Weights of a small GPT-style language model, trained from scratch on English Wikipedia.
Architecture: LayerNorm before each block, tied embeddings.
Training: a variant of Muon for these matrices, 13291 steps.
MLP neurons of a small language model. Each row is named by its layer, matrix (up: input weights) and neuron, and shows model dimensions 16-143. Each number is 500 + 50 x the weight over its row's rms, rounded and kept within 0 to 999. Numbers have three digits each.
A block is one neuron, or neurons of one layer that tend to fire together. After each block is what it responds to, as a language model described it from the Wikipedia text at the highest values.

L5.up207:425518498545533445486469620436500430513440503483613502448514525437502548487466382535442532531471470514483529546536489455499536506518461499493501501509487471458474499492575511539512466440498504439564445452589597497521503562490532502438531504456529590534401437558547478509494387549548456517496458476493427576459504475455488515500444483510544452480463534530486503526582557507467467425548
L5.up516:511555577470567496625559488455551494466496484429589470535565510522498508587471570641444582500346495582501458440511489514506525383379506478488467424538511498485450618536470520498546523455578440548446524378565482538529478450488567457537568455452544377546524492491511469497500523474543460460519543471542517501562512431466461488471419529501523507501498486474404581487576515512556557461510
L5.up568:476529424499437483417529557453518446495375573411557520594475584519487554497473433432465487474498529430448544520489504447545578520406414564572551474413534559348486502442498491497508518521492513413484481542483461417531468459561439476462525476518439562445543500586467506535429507575552579450512503426575550457512483515422424489516358503431433511423468545546423502447548523473468470570495
L5.up644:444564455439550527475519507407486612542385481474534504495477466479502474506476530571559516447383432499427565496489472488489529563505476514540477449523543539465489442464445538506506488515428559495523498532488509549512550517515525547498470585553547500539435482474570593542580429552406507452502525497502592507578539504487566428535482494545373503473558458522516560550544515501564534523506
L5.up907:513550558592480522543524473587443461506455628467471554540508472495510479458478519602413557502577454486443492522571463429445572405570459514423535455499447578477466499473449482402475450455517566567471359471509490531424430498569626428491465481464627540491571509454517477571434464521579505434418461482545469552471544369523532475455561510459521399546487531598522466524500471487457535533453
L5.up965:488570587530483445531565518458534487464465539503557416481542603457600518521509519528517516490465490555514540513578552461533536545382499460462509507516537531467453591530444582583475457599514556583516412488549557549482531516466511573449485436454504581417588613484497554456413513541459565481459600453444531544457411506558509627530490480434449499479588524410582499544526492372419472539525
L5.up1045:503591501485584510472466499538447516430510483532516479454530473505546501459505424592436422517508493475503581516482657530528478467497504472566500473436486489429440516486533550536515507462554485541512403547476454473505528520473489464539551513512470573536513424572573532607493541403540460511375593534478469531585459515558384411508474500454601523391520426505514485516481484467405492525525
L5.up1119:450467438502539456568461539475574524478418527455538560533505502455449515459553464524474541453474531533500569548507486495471436503530488451507453468564527520488534503547544442545474469571547593510472449466503590400531567410523487435590576492421442501546377533526485479474502385477493492447514607421531579500375563566473418475524417549572551465466507526456448493455550489419513589602558
L5.up1141:523517588461520467507513570547536502600514400561507564450487514626465456551561413523451545455572499483589456564555473472437527491411476498439438552510466451498574437499471433422492572446570495549491474364466458539515519515492568493533506410499475585454510438493496455480444476416538584578422485474537585534536479552472615463538512471538532471458546610517549502523471455539538542547508
L5.up1456:532589460526519461514521563490535566487475622461470526569537478466549450499549533480423444465490523562486453584578490511553523533510469562462511552511404511470457535497447470529509472524510523526529487568527573477503457514467533506562486501492399535483416489504445412641457450474523467502512501489536512515512491382484522524540529536427480526488497532566457475516448542440525502530448
L5.up1503:581490550480499507516481425441581417554470548401555501448569515562506492535642505510407508533462436566452507546512510474486501543471527598527443517422392497480490435566516458527512480495585579485536442544530448634429427445460505525542588468501503512521543539525535510495361489520459499456486519421513444473451544499444501499617468538558503573403545554536445510489571456455452524529515
L5.up1730:480467513521574457431517430453534477458490557566511412534463444461567550476531421496472461454508522464469591408487530465470546543636559579579500438523541479470407508538425482429517508482536451540452473536440486458487433374443536654492424529564484514504464463401504522461466453492431467444480489510512472518475455478356466477497428495494482596511489445400476577526447518568496532500505
L5.up1851:581504491536510459422412449440421492514455477455433621500449478509553513464550548524482495581526469380485477477521541487408518555501439556430440507401477523501383477406480488471472372491576540478492523563565396551508506447436522482502509524501573503488539499598576509498477442519577515468499482568578430557465568512515521451576487493542512479485522467474554531517559489550608477489531
L5.up1864:535527433423455423484620550528455451490508556526551500506527540532515423424522560453479595491600567482489467596488567468472568482439412495551453452487511405495463480568597502430496522516514595435495484523524408447424511497421554445458477483515488515420469541475536510478459494515521447596471524560530530536453558395594497556517467461402446522472416532490594586469513543565507474535638
L5.up1934:572587508578568451548500543566529542527493497523468501529533605459505518534464468512489499541521563586436558530553512386601553560493508514606459387549472526514516507516620499519530517545512510471448468455530536503487510531451551427487581470465465514614379399480590437475454462502501553529505527471518540427449466468537501557548500468438506474414506544448503478544513510474443477565508
L5.up1947:585515446530526439606504491505573485495472602533500596594523565594484422571492551439528476480479477519501500529492506543566567479481474562451462461519467478505548498583442412485508486450545537592509445533506407529529507542519545488450549488474507569514585532506511440495534587349527496431513513553532525476515470548520471434487523517563527503566486535521571457459534500587479536558431
Forms of be (was, is, 's) and words like not, also right after a subject, often it, before a passive participle or predicate: it was decided, it is generally assumed.

L5.up116:487487481524405588519471456522535465571633475454468593508575501460561541522470454552415369459478483552421513549398592530531407455486492505568544470568518498449410523537526484478495420606482573590483600481530526643481511500501519505490522485501541413557538499501468477497457555476501453414574501431513357504450529540494501467566498436577479494419467568523481452457537402535482401455438
L5.up170:454401481455506525434580432483583523475494501466461496513499446539520548520465508504544468399502500419422494467494665466501424476466525537516470544603437444452462517502551413365535499513566536445466456538516489519411473582553454433527470479438587552445465542550491543509516557523489482456478515493450382451514501491596516519495519452460445559550462499478571528496546477517366453376459
L5.up358:545474549463506527447520446521533490439517508496566369479536472404444520487575452530499503440554603490527491469526493495480530555501539551578629547432507556514480444561583526542533521559524489438530447492476417466477518512517431467454471507551448405608434471491547483511362498455531469502490507473489483404478497514462492536413485470552517496464469569501507546570497430565481440466565
L5.up443:458527485512501445485549517429566562465547537447509598506563547459552571390477557438489456520468544508539465494459411533510441493448407466455556438510491512564425580408514458584522514554463497487519516561474528475365562616529482549486501536467532509511503483416501568517471520462486505462513422406622476518460447455485583476510491515486474515547489561487494482473475472613394504557440
L5.up492:545564485464486517421500517422471509471489466419490574521587478426480516442519452557580504354566491448506509500532468500556558496433450511483641460543484474466470436433547543419470561541545542516588521526391477599524493466477569518450501493470490506551467527517550547562477498412506610514538532451473495477451512549563466497458465509490484543541461515468482554480515433521495420459554
L5.up574:506500482477492483462550512534466590496575475510492455560448541492468462436454576505475471556567454529579526395509428485538454536519404495435413540569500564434477572520531533351400471565506446478555514554501494533517515502561435565493482469581476565520500507463586556449503514487546519471445566491534436543487531547471503533482393585592411484493559546597568499549491600543505456409514
L5.up755:541623432531531562392513459542541498549544462458550513526518596526591487496476496568453475476444502490537529460495549452473490476476513520489555423479538501465487467481490409447382542578612566524551586494452545564610571562471594561482369515522438588428427603456445578531531615523550560543361453508544468540520580441480577575564563567472499513566494586574497490495589438494521539418526
L5.up1282:499445477540428581496513600484485444432465499460424507514464457522623438520515587501452541560511450485635452388450395463521529488498521478540546629565465481463515536517539433514441435463493463484478491562526416566494575526542463607467403484600513443509588596496488567519549450362501583443444560510519527466547518405484497485503505467526488518461534456444533472455489546490566474489515
L5.up1286:551522507460507390493507414515557521521510629434557452584536447484463568524584438511502571433492474506422507534452497487468449493420495498472499452572472548509476418489485453558503524475524476497496470526521502506504520526514537592413462522460530530519577556510476436495460464422434463591473460518410504485435428497601406519513534456501452550429499541514510567535606465482531517522559
L5.up1353:499622478505549514502569565477456548499488543490555467479525454488533454460487547485488433428535528574496494496466477498384477475468537466553539375483516552521559493514488450461527438634459500485472524510575445520481506442496524464549469512437526544511450485544474600467456546487552427480533469535444476413520476533545486436436544519544529485532461561546506473432455536519581501537543
L5.up1463:465424465494533466355442504470532533522474489460533544560478505425541502494585534518528514566451467584479458476429541558630407545486534477551429547473460494507480476494532514376469478502592512474501538518455499472426505552345509525543557541532560524413431485520384524504500508515496463487478481516538451488507453545619566481602562478431490485413446503478560455463533481540541484477384
L5.up1563:566505515507553592498498597512514486488464575578501575557583511554620393445526560428529527437471556506551456560529495469478486509408411493510563373541500521452505539486475462478510446535532450516511543504465452534429522584523550469499440524483470422409462467451489508505406463470517532569490544422552476473589561483504516553548617480506554505523548529500509507536540520581421569465490
L5.up1580:519448545494522482520498487467575432619474579448579540428533546564460535443541504477489442436587480605442482441525522478454492406478472540432444562527521420548521514456511432544504479622454576532521495583411589559526464437454556562394430476416527578483485531504615509475553612558522561480479495424532534491437543546513428406549590412471511425555520483460479524452542486468509495487495
L5.up1612:498549480479543569586459483454598488527517468481592431523554493458542435526424521503509461452518531531487492458610472478542432454542527420576524538535529437560552409503521518450521451385515468467498475520372527567568472469492499536438408648441576471451563424490473503486437479385503554465510535463491457467413402452567473508579477514472435502537460510502584497470454485511396562518468
L5.up1914:580553544567509434528548559551508509463570453522511427543519453490515544561517507464538429470601547478570468522487397494408556513532505417469519482501457611379504478486548441365526500602497525426481494499573417500460466519551522556442527410554600452548528524563528518493529506512448469472416568543474459479474443532445548361441528478601597526472410456492421488537562563495477519471477
L5.up2046:485457522496436480449532488516491475514468560419453490482574463473538473514392484459429463510532519515501507510443476583596518531420501476587475513483544458513500475499429537459591440490567457504546450386482433531380543560545494481510472545439434506536513454515455530509467489480542530465410463325565475463490501479561530493486507470491429523426453590457449518450430537467495472444484
Word pieces right after a lone capital letter, mostly C, T, P or A, that starts a name or acronym, such as C-oper-nicus, T-sch-umi, A-st-ros.

L2.up575:597536495445534508561482590472559491513507576453407462611401495562511536555520405506523506432460449550499535600496593479459470523457534414484521530577456403492425413431523549540543528482512443493359531485449559448541558466552482540533470534527559480517527529468497488459546503499603578457485461386520444452472450510571551571558468482534536534409448521492449502544461408488384421560540
Mostly "was", "been", "became" after a pronoun or subject, introducing a passive participle or predicate, e.g. it was bought, had been deployed; also fragments like Sup, op, ó inside words.

L3.up1231:526581496569499511534525436443517429440498478551511586464515467521452431450518504561545514490506581447587480470446493485493409532538482533430538523539414526520491483488547509449498460542506439515481446506415460561559515544520477531524475452544534511490520473470471426436485515426461570457447435547401492478449519534583575596584391518500532510438360554442501496567470571546556424519492
L3.up1388:538522478543552478553530523440586513501524510565507542404407570589570569473483500576555564489486464522436489532498501436447548448515471442463492488507483472514430572508543550462550379459516554500416511511513466528501536511549498489530447512574449528424491452451516530525528538509515566468431524515520556525449559492551559545572498455517471596504482452460514481410507457500587496477483
L3.up1809:483528416613504412462463506519460562416431556525447532455469456494558413584594534461566546547418556571540494473483597394509511571528448473394434475498473546439507489554472492543527540507548539514506415560543482469534548469539530523494480468546472574505435429418500518559569532509538474502523446478549443547487544568554553519542446517584494533513484569552554405432507549543504592475575
L3.up1965:514478562562477515519506516455464596479499526511434467487413523480543517478450535435537461556539499540520524498504498370504495422571477491395516466494434483504474595371509489549482467483473442574499434551480408514567497448516573546523439563585444462485498547491603539438469486470526527530405561499548470520413504519553500421555393435571538595371428527417572469463468556467561410431517
Capital-letter pieces in the middle or end of all-caps acronyms and call signs, such as BEC-I-L, M-RO-S, A-BC, RNZA-F, often inside parentheses.

L3.up1015:541384457507504527570439479565489437527443575494561634541622467519511460461517382525434538530549489539462466499455537485492604535550509424437502503439548476484551581558552545461421467477572612470481528533572516524518541478452406524516563407496512489401488544616638523422538497536429580376515462443514429469447548479506466442524500505482441559535553452610521466542361465471502451507435
L3.up1173:606489534557528454430514459540521487578484561474516577516494466511470533429463491510458533445553509558428465456432452480499551541472382461464483537523438507536508580565561536509463501491517551518512485519581498520557551486506406511457547537474605415457538510527536553511462543587430566400467530542541429521432495496518575491543575483545365502524493501539538394553433515475518512473500
L3.up1841:482450469564414472472495514462530490540530531618563561395469379457495445585468435456427543548524511533488535579422543435489614459410418486520514421532538442589480522560470541413398508500463572473436439519574551483549555429526424549480514581485603558481483474561513537498415551475460553490375452489528514436475524482473514512452493476484442503522532493462531512569442485545480530407446
L3.up2044:571509462544450584538592481517520525489464543445466489572433519438519506547369573499427401476477538505487525486465485392484509346544521563473520504469437567449500520558499443398411513425453472551516614547566501526549525593482448568500475435431471462513520467564523517498472583552479617449491500536480422563567563547515592510519552483487592445513532491519523504476474511481510515518497
Tokens right before an expected year or time period, mostly the comma in dates like May 1, 1971, also of, in, since, during, until.

L5.up103:501546646546601471513535464529557494547477500533516489489514571430543457496467556432445547470456455417491434502472555550529527390630509556559529606480541423491444489414532496489486447470487526459482532520448524472445476418518494506461424466507519396428411483549459467359450480610480534485604503500601592416574498481512464393440580563499455504545506471531500484452513485523485508414434
L5.up143:463477532504413498482545542496556559506608499421515441442470498509457485511373480496493415469506526418537524426538429516528462520593535555538444513438467496528525458488454565481566589471485549513544548440506458471490482454463514470543530504544525602597528529516537509497514524467547497433554479539551497565528438585516636540521356521472425455454434575557550516524475478413499508436498
L5.up181:519597545438486380514497501500497547548541521449516470561472441507520580509549461566419505486558504519558466552531576479519563482506500522540474549584354519526447528555508397494503492544518462518410595619480536549501503505512500478531359508473578537536395500470552524442437554553446450448506545529587482473474598540511459510480463516480491462506446576457531529435638535493491447429458
L5.up487:413579554479521459421517461495471502568463475518416538519526515465490517474430487485492520561526515488487519462486508576381465542515481479401483574415507523402451505589496476557504518435475464426539491435405478477544450490398555526581498461533601567556509512442597503538583490407597538478521508543510473493500419519556510517473428481594524497574529563485434398447658482507494553456537
L5.up775:511469457421481476485498516591495474496483519499565525538415488573595489468414496472504529577541528521417585423443538572486436501507507505576422486416414500480504603583580440507524448521539539496485560489455497473512544487522523497524384484507501470507519521448492532551509558498534586464543466479553440520541495520468502485465428499516503453555512418506491527428558543527383549559533
L5.up890:509610455423618555389406526460497545492458460575593511500462469569480466507552499500440572477433496517471532486511413595464452548523468486529393557457501531485437495465532508533499501499471541497457526630467460493519547347469479464615456485459501558506420502516619475493479448409516555416493479509549478458569553488414497538599523494456487581500473413388573464420546410532567523442466
L5.up1128:507486481444632494515473518430451521468415493584509546515487449492559504599401484478428476530463462495527458393432544452445430458512525489499550549457532594483447495500504465524493510496488453469483474499527566551516562455402544470543483468403464498510453506467563368390505490420573511487430522537551432460491498572434567509521474476477465509488439616440425482527462570519553470508468
L5.up1224:449479482525585511416476609463545450534507533623517473500550466595538486553461505446488542630453467360517450502412516550514460527473556524516449519504507505523502550398502571432448532457568443538505547456533469477563508387359497449520477483453527552563510481563526481535446491588473358525516511508546515513528546459411555500436435490460445523483482557375502514423581484480534484481567
L5.up1239:592454490458436506460458534431538502469548562420530508535481438481497572479459582536525408491498514542526501492524551496533430431545569549479522519496515450474519536510432478490501601489540525512525510517462493602543465516479530544445525499478563521491414522535492525581529508541593545492536534538443501474473554520489454477560493476421391522462504543521590523412498508475569532441486
L5.up1345:515544518524552487544564496513451432563516554494449428405444545484514480506434456437463590509501497465587527467405441545475434494491449579455468586494399467485422590574530501464507478483455401534533505470446481510572528578416518498534455434509528455514431538558501523427494413494480483547523484493527434511554538561460551478496421544511560500495554484473490549483584435567523439435473
L5.up1401:474483507424473494465503523439467485528402534545573477569487481508597520556446500528408525537494391402452456398467539565519497522499405478491536548441433476489532540472517496444418460492422444555462520506531515507465578507534548487508417502560477493521436528510528425464418438457450445557461431567540499456553544500514440533438428493424470433546444525422424550451571490540472541451491
L5.up1448:465506479475463475465482452601520558557542510455539485487536494604494451510548451523517469388440472472556420496522359440530516470445453475464495547538379501512497553511437518537593529534467402575487528458524499581582505524460450490556448507558473470514469510558486537490472500515477439470493553453541540484492441516424496478521415521466452458539501477495562514423497475461622579507523
L5.up1460:435466442510441522565621457545483459562530411613424561435552500464528433471440526451502488552482514494498429521425449502479529512474619528449440501414501502536490491519550533551537386491644478465488497491422441447522522612479509448527503447553549576540538473389521521482490466432525523481584500544483524573420464504454510511541426489517541549560531434485480465536438484460467452589505
L5.up1741:512356533546540557517508480468479535419509520532478476495536566434501494417518379609399462421489662473498476474503571446531412455495398508445534525570473464500473558500544496497430545441448501522451497517469503550489479511539569557530422547491537441414565477550502535499533478556554441547462504472543470475468459507535547445515462552536500519530592555406496477419541516507464512621566
L5.up1795:433587492498478496517518519489497498630523522469508476504443521523548526602466549491536626457528480417585466480398549550466407512559590626518551522526516513472480515519412540511427619410565472510432451474493527501490497466508566511594460451557455495457536498576552509409498527579452474455530537506611449459473513537460496482478502452535453628499505477441517587445519489571518510543493
L5.up2045:494489473513547507438461438624508443515509496480488489461482392519513491511488558554466591529488573597616449539363575539461459447563527603411499466505409502463504511576525557580554619452528530510528578538464442502487506450429531507553492486558583466456578437513480432483513522494438403567413458473525489531545457513581438461470571493481520480405467595484535595455516569525538510512468
Commas or dashes that close an appositive or parenthetical after a sentence subject, right before its verb, as in "The Hornets, led by …, played".

L5.up62:517582485542404481498541573590439464485466547534510448537400518463516531557484541469465526433478536501419549453540555610559502523517579518379477507448511464537545601591440553384545463508452539540538483491558450516550519499452408543466474496576580461561481466519510556478527466532474568491471482435493456509513501542509590559465549521502410505552484393487545538452497473489559462490519
L5.up79:460540499425529532475495632514515540496391499469515372560608457507546525405462471501437564508489487424546497552557415516497495482475487525469565478435581506440525568419480550459494522512462534503610531440538384514592553493455433463498450519415548570440495522465533481509519540487414461545469474488528595522436510506526437419510521521505489511445450531508531492524516465582526494447502
L5.up129:532472512485459491522478486459534471438537547501438523477581499569470474460598568581488536478490573482525500554430517578490445460434494513479624472443477537497531472499520503523467604472462515445578526529484411449487561518498481484403573540510437520450494481472440516527398521509506445525516551493608414464481543489381443507554452521535444545511443464542461555589503522541519461503509
L5.up273:471502496444508514587437436557455440590507479510533465433461497544585449440526501498579584523459540540489602465462550551425411453576537447550518490400540506402468566555432528456582386483566525410604463373437521590479509531576469507532521476503523475496538459520560568421515491514425470440446485543523537414514539438469493455565488568467465485528542596594545576440543466601466529471436
L5.up349:578513485468556424506442522417508423483395550458468508555524586551466472492454502489513419445520430521450513560530447539587435461594520598434516568550467443499460506516517436500468426490528435407443505506453569536549561478494549523560502484556522640587581506609479474557466499540397583554540542392518471571511482563526572520515540530517405503442524445503543501546451512577476480503451
L5.up440:426428478456566533432401446488538489500455402415537464521496462490442490503488402457432464548531484545442479438516420517496443482436489482551522514474565528584517505501615507519486543451517493586489448543513502538548426587529474537545446540601525549560511513511554538485566581545513374512469543517508473522460536416482474476441511500492497471554479499509527536471486541553503540596474
L5.up646:538480565628568517541502499526557516492467442458531523457533529479552490508521548493480440543509438552515528564500420519494494487529499463562487498511501502377478568568551456540516439477467451425602445531487498628541430447504531444508446465494519554564469484543536555513526568501484508512470509497491593495432443433559577532424525509563472494530509532521425521514510444503483472498566
L5.up747:563461475498433417462431415443483450415575536463467596495505565496465536382493592506504523488458507424461574518561506503503477527442574490452436481466477521486505506504454565498442555493492393551505500560543523470442513507472482611613457461506558441472507467562519478619504475467516594484571545554548528410578565522474570534553490470548430544489541519561596468542519456471423490544524
L5.up801:462509409485430556479525492389613463447582473450447616549553453434522524435405479494469479589587513508550584518517487550479544454596516497497508481559478581499478547465480539445497462531558552466493417499586504485548534448521458522527525546533526544514570552534549573416513478496582451453473474479516403619472486431583503452498583467533330515508554468535607493475360471495515612489451
L5.up840:505441462460570525571509483531500498512508434442532513470514517388551579517492599459477478503469681473442461531435501470488475544440472468537564448471518629459505485481393519477455538510495608527559457489500487462554553517484373503493605467465567443534555486572547516521476532530505543467545433459519446475460480498451443536486449551487413513490506541534479527452467410562415533486446
L5.up1347:515446522486522511558515437552501552403397425518608538555618525466510478564511438536409533548516467566447484503503493510485600537487626513547376563492567472530487484525474433502511539459460578493522480519540445578571590530472489512487472561519565412471484523511589511431482548483487551482431428464566435431506493501538440472572473513506395640521472607556536521530468494535510571512465
L5.up1581:545563497537435594542528444463491557490524577561529674527556436482543481571491473507487524463455470531466563492448518510429521512472533523397485538506517502464490427529508526489506555516488634433532493544501469533465551499460488600435451466538489441556439546489557474464501526432432510507490485465444544515443519498440519467410468475418476606490538561489445468446556520426557465474539
L5.up1585:518429580581502464500510487455424585483456387496495540488384461518580511487545509532596394595468520479492448540536512567491575477477536554437515435566618487455465583542533522414474515462502514517501526491411535509565520493515403507478454452451512486517474515552387493516495573498431558397442558454539522472526497465462447445536521493461468498493552565586570519486525601467487532527547
L5.up1729:528433438515570521503557516548463398498574525544538575429459544595406471434474422474592485621491597516494443411505461481598542435560522528471508534484480575544509485554537446535430537490488612482540539424569463535569482470460498567481509517516560570463536486522542542578528517484433512482465487446413559526551535455485553493474512511418478516555537406539646538477470468543516449459480
L5.up1753:491482565462483511541541462444513499480475458498565479503504557454496523454439478481467443538478509515541486539465457485609391468458591514507501537468418514418633474571447506453464542505662393479513474577597454613410449468522489417536449415511545586479550506546497471435526564462502439525539519503486511529466493585581527578462568415432431501536491519523445458525466501483507522452516
L5.up1844:573504488392427510510562563445526509462608432512511532466547507441385417514438586536509460462472561485418526599433523590520554409517564545562517462567558488475537429515514478600481547508486582472505504552487503493558539561480479464482526466487532542493452536539483493409555470415477490524502571513628593501540493510578524473538476472543466515471477533447541500465446505483448551561521
Temporal prepositions like after, until, during, before, from, to that introduce a time, era or event; also some mid-word fragments (f-al-se, st-al-emate).

L2.up1494:537402509472479436523488528509449524603559525501457468474494456537523480624566434473478554546448428578560561471471474560533479567494518562463475426401486486545507483500466526536448502405455485434500480492557523477550402478497553509461411456523469473473573486497506561491526520478460441549550514571512485471500536487406472556537534482481469494459590506487519485575476424454548470513588
Commas, closing parentheses, semicolons and periods that end an inserted phrase or clause, especially before the main verb resumes (The Hornets, led by…, played).

L3.up405:515530583470598478526453530415538457500443546443450550559512492649492409481482581469423573402496443438542513551643473481494521445487474482516480447558484521503550522584482615559417510454552439532497483475431532458459524456487503524441523507517534492458530561521525441447535431484456518503438512447509559541519402570554377474481622448512546530408419540508481542491584484527478559467583
L3.up1595:478520565499434473488556546471430487594468590407542442516502580505455515525496499552424454517564411500600517499539564498524508490482424560533522466511457473438438539560585553545493442530558562499526428505539539573416528525481497526615529497430424571538596484510500549521406444516450546450478562553534513463512526410478497465500439448488557548433482613517589535513510576468473363554567
L3.up1874:521557569585530543499463536420528497406461505336491462513488489551485471424543503440436468497507514449460435535511565523533476343481433463493510514544520438495449525553391519517532398509616538492431530452532466577449489483515591472494529504444526463522491447464504547549496513502485503513507487536540545541437528516569432512476523495603591615446477537545479576520624420523524400546443
L3.up1941:496566520563514501494428592491515453445535539486514554584560570597494468492504412482454547453547549447523559656508483498571496464529518451579527409546404473557456541469509554481526557428510545542511423512467580481443414462470500519452461475473578506449465522468551501487494463463551451472524448483549438430424544518497483544479499540449498473513567517541549483511527582449458536571513
Forms of be (was, is, been, were) and adverbs like also, subsequently, right after a subject and before a participle or predicate, e.g. "was born", "has been widely", "was subsequently arrested".

L2.up726:429489559520523580459515524511548448498538510432510523431436416492475540464539533481590543546538444446564412547509430547492537521453541472478427517496493476623538563486568559483440548439454471394470494572548441555483430396457527515447522446489459490504462630501567607532480474497537465444555430617603444521535531481548502407523601456604386522483412442443525488473556472522590521538521
Single lowercase letter or period right after a capital letter opening an unusual proper noun or abbreviation, e.g. Psara, Uzbekistan, Pvt., S.p.A.

L2.up131:513500429524479375525522503476552426498570409470442505474455547584489494444526532466548526602456535470436441473491505455529521504526533450532540463458499419546521567604511540443481626593448512549496416489520536481527592546409490510440450526526524492564507580547448501590519550436525507519561511509585566417505482510484512489532524557573437481540492432469452413510515491393560518449485
Prepositions and conjunctions that open a time or place phrase, usually before a date or "the": since 1995, born 1961, after World War II, under the act.